{"num_attention_heads": 2, "vocab_size": 4096, "hidden_act": "gelu", "positions": "learned", "attn_scale": 0.0884, "bias": "qkv", "parallel_block": false, "init_std_qkv": 0.0464, "init_std_o": 0.0, "init_std_down": 0.0, "optimizer": "muon_variant", "learning_rate": 0.00931, "warmup_steps": 200, "batch_tokens": 131072, "max_seq_len": 512}
MLP neurons of a small language model. Each row is named by its layer, matrix (up: input weights) and neuron, and shows model dimensions 48-239. Each number is 128 + 32 x the weight over its row's rms, rounded and kept within 0 to 255. Numbers have three digits each.
After each neuron's rows, "fires in" lists the words (lower case) most often at its 100 highest values on Wikipedia text that the model never trained on.

L18.up14:147135126092103123071125091178123108100171076100085212096100108198136133159079134083141124151181121145094130203116094086092143145121067163113151170152171128103168086178095137135081138107121109134103117111165097190192081116119107147115141118157137094094154177155138131137112106068167121116132128108121079198152201163135145176089173146152163137120114147098152094108153169179150072173110099140155127089090145145151084128097096141108070165161132178139090150084111187126113166132116154100100151086077111151105123127132087095167116123128129049163195128153194102100125118157108123167
fires in: "a"

L2.up491:152096115105125105100079136088099125153054105072127160131071117133155076164113161159183193144095136133101080140063059115135119060095143090145174164137099146124144117144151073080098109205161133118107203082186137143177133177153141111061142106123097092104129120082123073113141179139149103113120123122132112130097137114114183136128055112156152053124118115137148158101081153116133104143106163158113072147076182092157139152102075167139155111122125192140090107129088104083125137133134134102159151194094151212154161172169109103150160087152109117116116098182109148129124152081118130132
fires in: "all", "these", "some", "various", "several", "team"

L11.up411:200121122111128161077162145151116161159132069162156070100113067173156125146123076133089098119095150150068113091123118145084125100120130140102161184150081098195110114144144137139053125112093097122094199134147136102092123135136127100146087101161158055123067147154106102123090156173113122113142152089194138101185096102140160121150109098074138138116142069143159167066197158076109110100164183100126106137123118176133116126159004096094106109131115115116101172091114161105118079100154121140084122076143143125153075166129142116112094154148160120119110089146140157157118182097148093141
fires in: "of", "all", "twelve", "nearly", "most", "other"

L14.up167:105126125147158172163108154186081139192056145110135122113130123147142146185156130079138178111121121098080127085100102130120120147083119105143156133157139074123187106118150089059117162151111195145155136152096163099126105111137115108126151109108137115161152163082108146147156120155147134117160157159127071104112201061094127129134088110091101181143137090122207162116077128129161095115063181149172115096126072115162117137096179127146082133161151143116127154131087152136122103110109135160117108130154178037141128155104188100128157108133112058129113125146098099066160134118138123044
fires in: "a", "age", "avenue", "ave", "athlete"

L2.up502:134163089133165120106149179148087103049139085073121116111057174123122143131094144141177118147174114129136109085192118146080132160093131142131151157213075176126169128198154147146150108133129165106126126116079063171054176187145140141135117143144105097099080168095085157138156096141162084181091120130139161120111146173144145159137160157094183043201162128163135128174082174102119106117130142154129109130139136156173084056120156112202137095148099097140096107118146150123192112130171190154142112152080136138091165109161172141098111142164130104132127088143158078125111169097117142122
fires in: "s", "its", "my", "me", "her", "madonna"

L7.up989:103137129157110084135087190128089125160081117087136153089150015109088121101132166129079089181181134131142112110100145142179154151103134112123112092164165105117131072172079052140110123109160125136172124145090086059107149143170104071130165116205048065180113135134161141092102147121116125195196111168140126168185107088124146073117131088180116124124155082147102138112113172072112164122117086098179102126150074165121152142111161120137160093143118103125052095125103163169089162165119113100142139165131165168109131142174097172117114108146090086112103158070194102118131179084093147096
fires in: "a", "santa", "la", "aeneus", "piña", "caesar"

L14.up787:096177138154097131142141159145108138071125085180185145096075095070081116139054024101157137109137117116089091101120131141182119146181114136111117103111134135100144071134139133138158132154184140138158140137188146105141141109165117174196160170115142097145128160162131093136181102112181133115113104108117116138118127096114142152182129147168162085133162103154158172118116137095102037102109166151116112118102143136136145152077076113128161120075096169127137113060087148156139122117128089179193161125113149118155110154075129170153150179124104086160166063121134173079057146193107142094
fires in: "and", "large", "or", "small", "young", "growth"

L2.up505:087106125117104138148107107150048154136180128105143105177111122105193069123175112118132137144081140163125121089076128091103196156118101112079164140178106132177099093182112155101140117119134120205114183077129155136144102182141124109088169156103147187131083149076166085098115156143145126144132181129159113191117157086111139102149111144113124105126151128073164160171116160135077107137102171146154122178178079119122143111156037122150118126145106128128152136157230110100166089120053122174061148100094104067127163178143140121057147161157087134091121129140153112076146116158053122171
fires in: "as", "based", "while", "but"

L2.up573:153114122157120142125145105046198100163107103106208057097116110220077116145181129110129146180089119149138134136060088082144101155127130093136115109157141124079187191177110163150162116096059078141110202191059119103138067125141143126148134152131125108101107154105101085159071164143107163115165144106106177111134159050078105108186141113114136089119121180115110126135118135125158085147135165117149110162158084108057146154125141195124181060147164152159099126114184142094141122069133182128113147146167151206139171150145130143167128119132134108058129113125144136147129104103112141110
fires in: "school", "hall", "medal", "place", "round", "prize"

L11.up87:140106161142136143141153189143184140183078157149075148123140151138154165069155125119121133142107101084102094160146105217067118203130170091113125185115066071157107120146113182131121088120114140102128135092140113119024144091118137125161152158163097097110178123157119132133065095131102136106144089082113092135154145090090138063158106102166124124152176144119105100112158147173135109082145179101133118105173135209165165103078127123167129106106129068148142102137137102116133121115141115180115096091113159141115127140081121061168148109085094150078095120086153123121125181087161146126
fires in: "united", "world", "university", "european"

L11.up929:157135120152139147098130121102146112155133157158129143138143135145155093121097057114041092113136179140107115143128087145094122170138113160154124155102159157179136202145070165160115032191166079134096107110114116146099143099116170188135153108204127075092124068098153112174064057198121140152119148161150178143196119152082100125105154123094096138141142128057092111083071088163076163144188127094147120142113102124131135079145123151098209210082147080129143147087140152071161121122135110162116150153107142109163148159174080099145124081137094086106102118143119094142136122108159174114
fires in: "of", "life", "son", "early", "born"

L2.up647:154175155155146161147147162113101170164127157109110148136114167131179118092123136119158135150104152108178110158107096136149195140146131140095119117119215155109124135098132155142134148101136134179156140114148137052114064103151166159206167181152115067213091147155141107131150119106093116107116119077158176184127149122107078164155137172127106102122136113126148154112166150076112103136132115067180091143177076161070086089136105133109134137144169140080190138147076183137104128132156120180121089059100126127092192090115102191112145114186079123096192173104140106084099172124127135111
fires in: "in", "as"

L2.up32:151136157081145136162098124165085120134148142104100173097128122099114162111092087145066123109123150143149182141113137130156120090131145135155119131116127160159125130071158136126135123075179118181158182096152108115131073179141118180131145171123052121160136149164101096135068114170095134120102120130146104138094113159061142175121163170099101118124123129182183111081150162057203073073175116118142152138082135149161111136098095140083152109120156043078121172114126198052094133095135108113133148136135107092208142147162164098148075127134147094141169153165124074168140134125160163117
fires in: "of"

L2.up701:119180150122155150123107095150064123066152060131122165151065129106110142112172094130098155130153133107110128148094147154092129173128087089137163144144137112148141127168180153130120122186146159149117085135190127183204170141121089202160138059101145151101090109142057164138078158158128076114113130095101138117166155123186137129161209096128140104076123130105162171168085078066120121101108176194084092130118128082109147118145173125146144128143127104088089111135149070102111137130112120085096145155125174162108116156120143093147171130183132136115100125075162134132147161171138086147
fires in: "however", "time", "so", "years", "moved"

L14.up496:149116137096140170126169137106137111058154106189125084110054157147113153127086105117114135152072159221113104172125118140168095145107142128141115104122077111094108097174117080122126143103135087154105123068062182127112086085118153146132088113139104085081185176085093031168103126117165049122144170185093157163137140126072198107099082146122103096117109136183165123115115099172096118127102103173179146171142143140098136150098149171102186190122097163107096157105162136066102095073068105168186172123148135112182159112141091091127146104107150168105158088155147142151115155157183148115
fires in: "of", "had", "has", "with", "have"

L3.up532:104116132128205099103105134133174146179079125175110107132090073070112140080125151145116131173073154072144143119153134142185052079074170113101138076116169184153136141169150126112175170169103114158113128121150120153081124120136081062159145108111087156130130101106105075159157155140093177162128120097110177102069115169148142107126164143181114117089071145145127167168149116169060112126104166127148114139140090076116140174064106131148129154213175140133163105119100166134111133106065117152182178117123100079106158106157165128171108160082131182168207109190096089125164108132141109176
fires in: "made", "built", "created", "became", "troops"

L3.up535:176054089091178135172137176161141138107124117094123129123149139085141124104140069149162164086159108100128079161154149088103090157193134159103135155183175135122209117136098165135130140143122125159114059062169142117094152116094145149094158161083155169120134183107152117136124152145104187131053152113153165152203130156182109094156141109172136148122103105215209123209122192091154182149072152114122081113137119160131147132077113127111184171083183135139153111138160136155156066067086122123160136144131121117162138129120112097166170144133163126115106186145126141127121099139155114111
fires in: "local", "political", "liberal", "civil", "christian", "military"

L3.up478:106091151146121155175134143087112228129114106164094098112200188134184111146129126111150112164080148147148072108102088103188149176147067113094110184192101107086130154150124147188119125167127119118128155128115109117141144114147132093124243163206178117178116154093140147119173190089109134138177142114139165141124144082116126125156169102060133106129126158111133139132120190113114124094097127178144117125132123114118090158087105088111102099082094077120131127140142162142155150112128178132123107074105140111118129162135198105157190125172121158112113162107188159060111166101152099168
fires in: "city", "league", "cup", "division", "s"

L2.up20:133188141113126110152159157172107103136162088164164141104136143104069129038127087081092147134060155105152150165162111118175097145127096174087167133124185133068083128132109063134135128152092139086132159108078138123162173191110083141189149126204112179081111199157096143138131094165091071160192140093170144148170090126174105163096142111118129087147167093145140108160069183143139126160132168081158088122075140150140125080172144092119156142130128125154157120138117084147164100113175132089149135142121169117103131148160129101121138117079151094165058185141136118124081088183142131113
fires in: "son", "life", "father", "family", "daughter", "so"

L2.up960:084090090105175187165143125139113124112135156076194107091155141166094148070105153168128136136137080102130113170144149156176077185103112133095169157129124117064141099118159140123153102138094118136069143079144112142170107148133120172099060128139169136172114174110148101173037164099176100113177107131109164147158111109154112087151149109148131112123106158146161089119126134138037095088154173073155103141130097134089114155109104118081152147126125149150099113156158088105092076120186110148119178074122233122101072113139122146119185140063125128147094155120158165136085112125112115151
fires in: "united", "world", "former", "other", "public", "year"

L2.up535:140126169111099112115124097095114142059155101166149088141131121144154134079118142133114099101075167076169142085138164098115081133151138188114179155177154131122112125154127074117107129130165101170074210112143085128165137101129171195156173122122147122108159180102073126171120103131151138137157065141137117126136172145132139115108142152127089059148098113116158205144120200096096140159170102149121170105215098129118083080117136093166131115125086179124104172102097141156115148099132150101137099172141066208091121067164143155130132138119104155102166109095213131085149086093112063148
fires in: "january", "may", "february", "june"

L17.up887:101112145088059180070131093152145136152106161098158168125124194098183125135119083139201106164079135161113145130131121125109130161029119161138131167135115206152124123099128096117120103107098157128098126162089091173164102104117130139099085084154157090140108185150128071162109064118106059155163161142138146064135120128131120144165140160095131079169150076131130153128167093161146084083145148123116098158111135151065121122104060117087108134141145140071095112134150138082147080157130164117141114127101120141127140166128153120131147049088100152141168129109107186162129115195152093095
fires in: "that", "of", "saying", "believe", "said"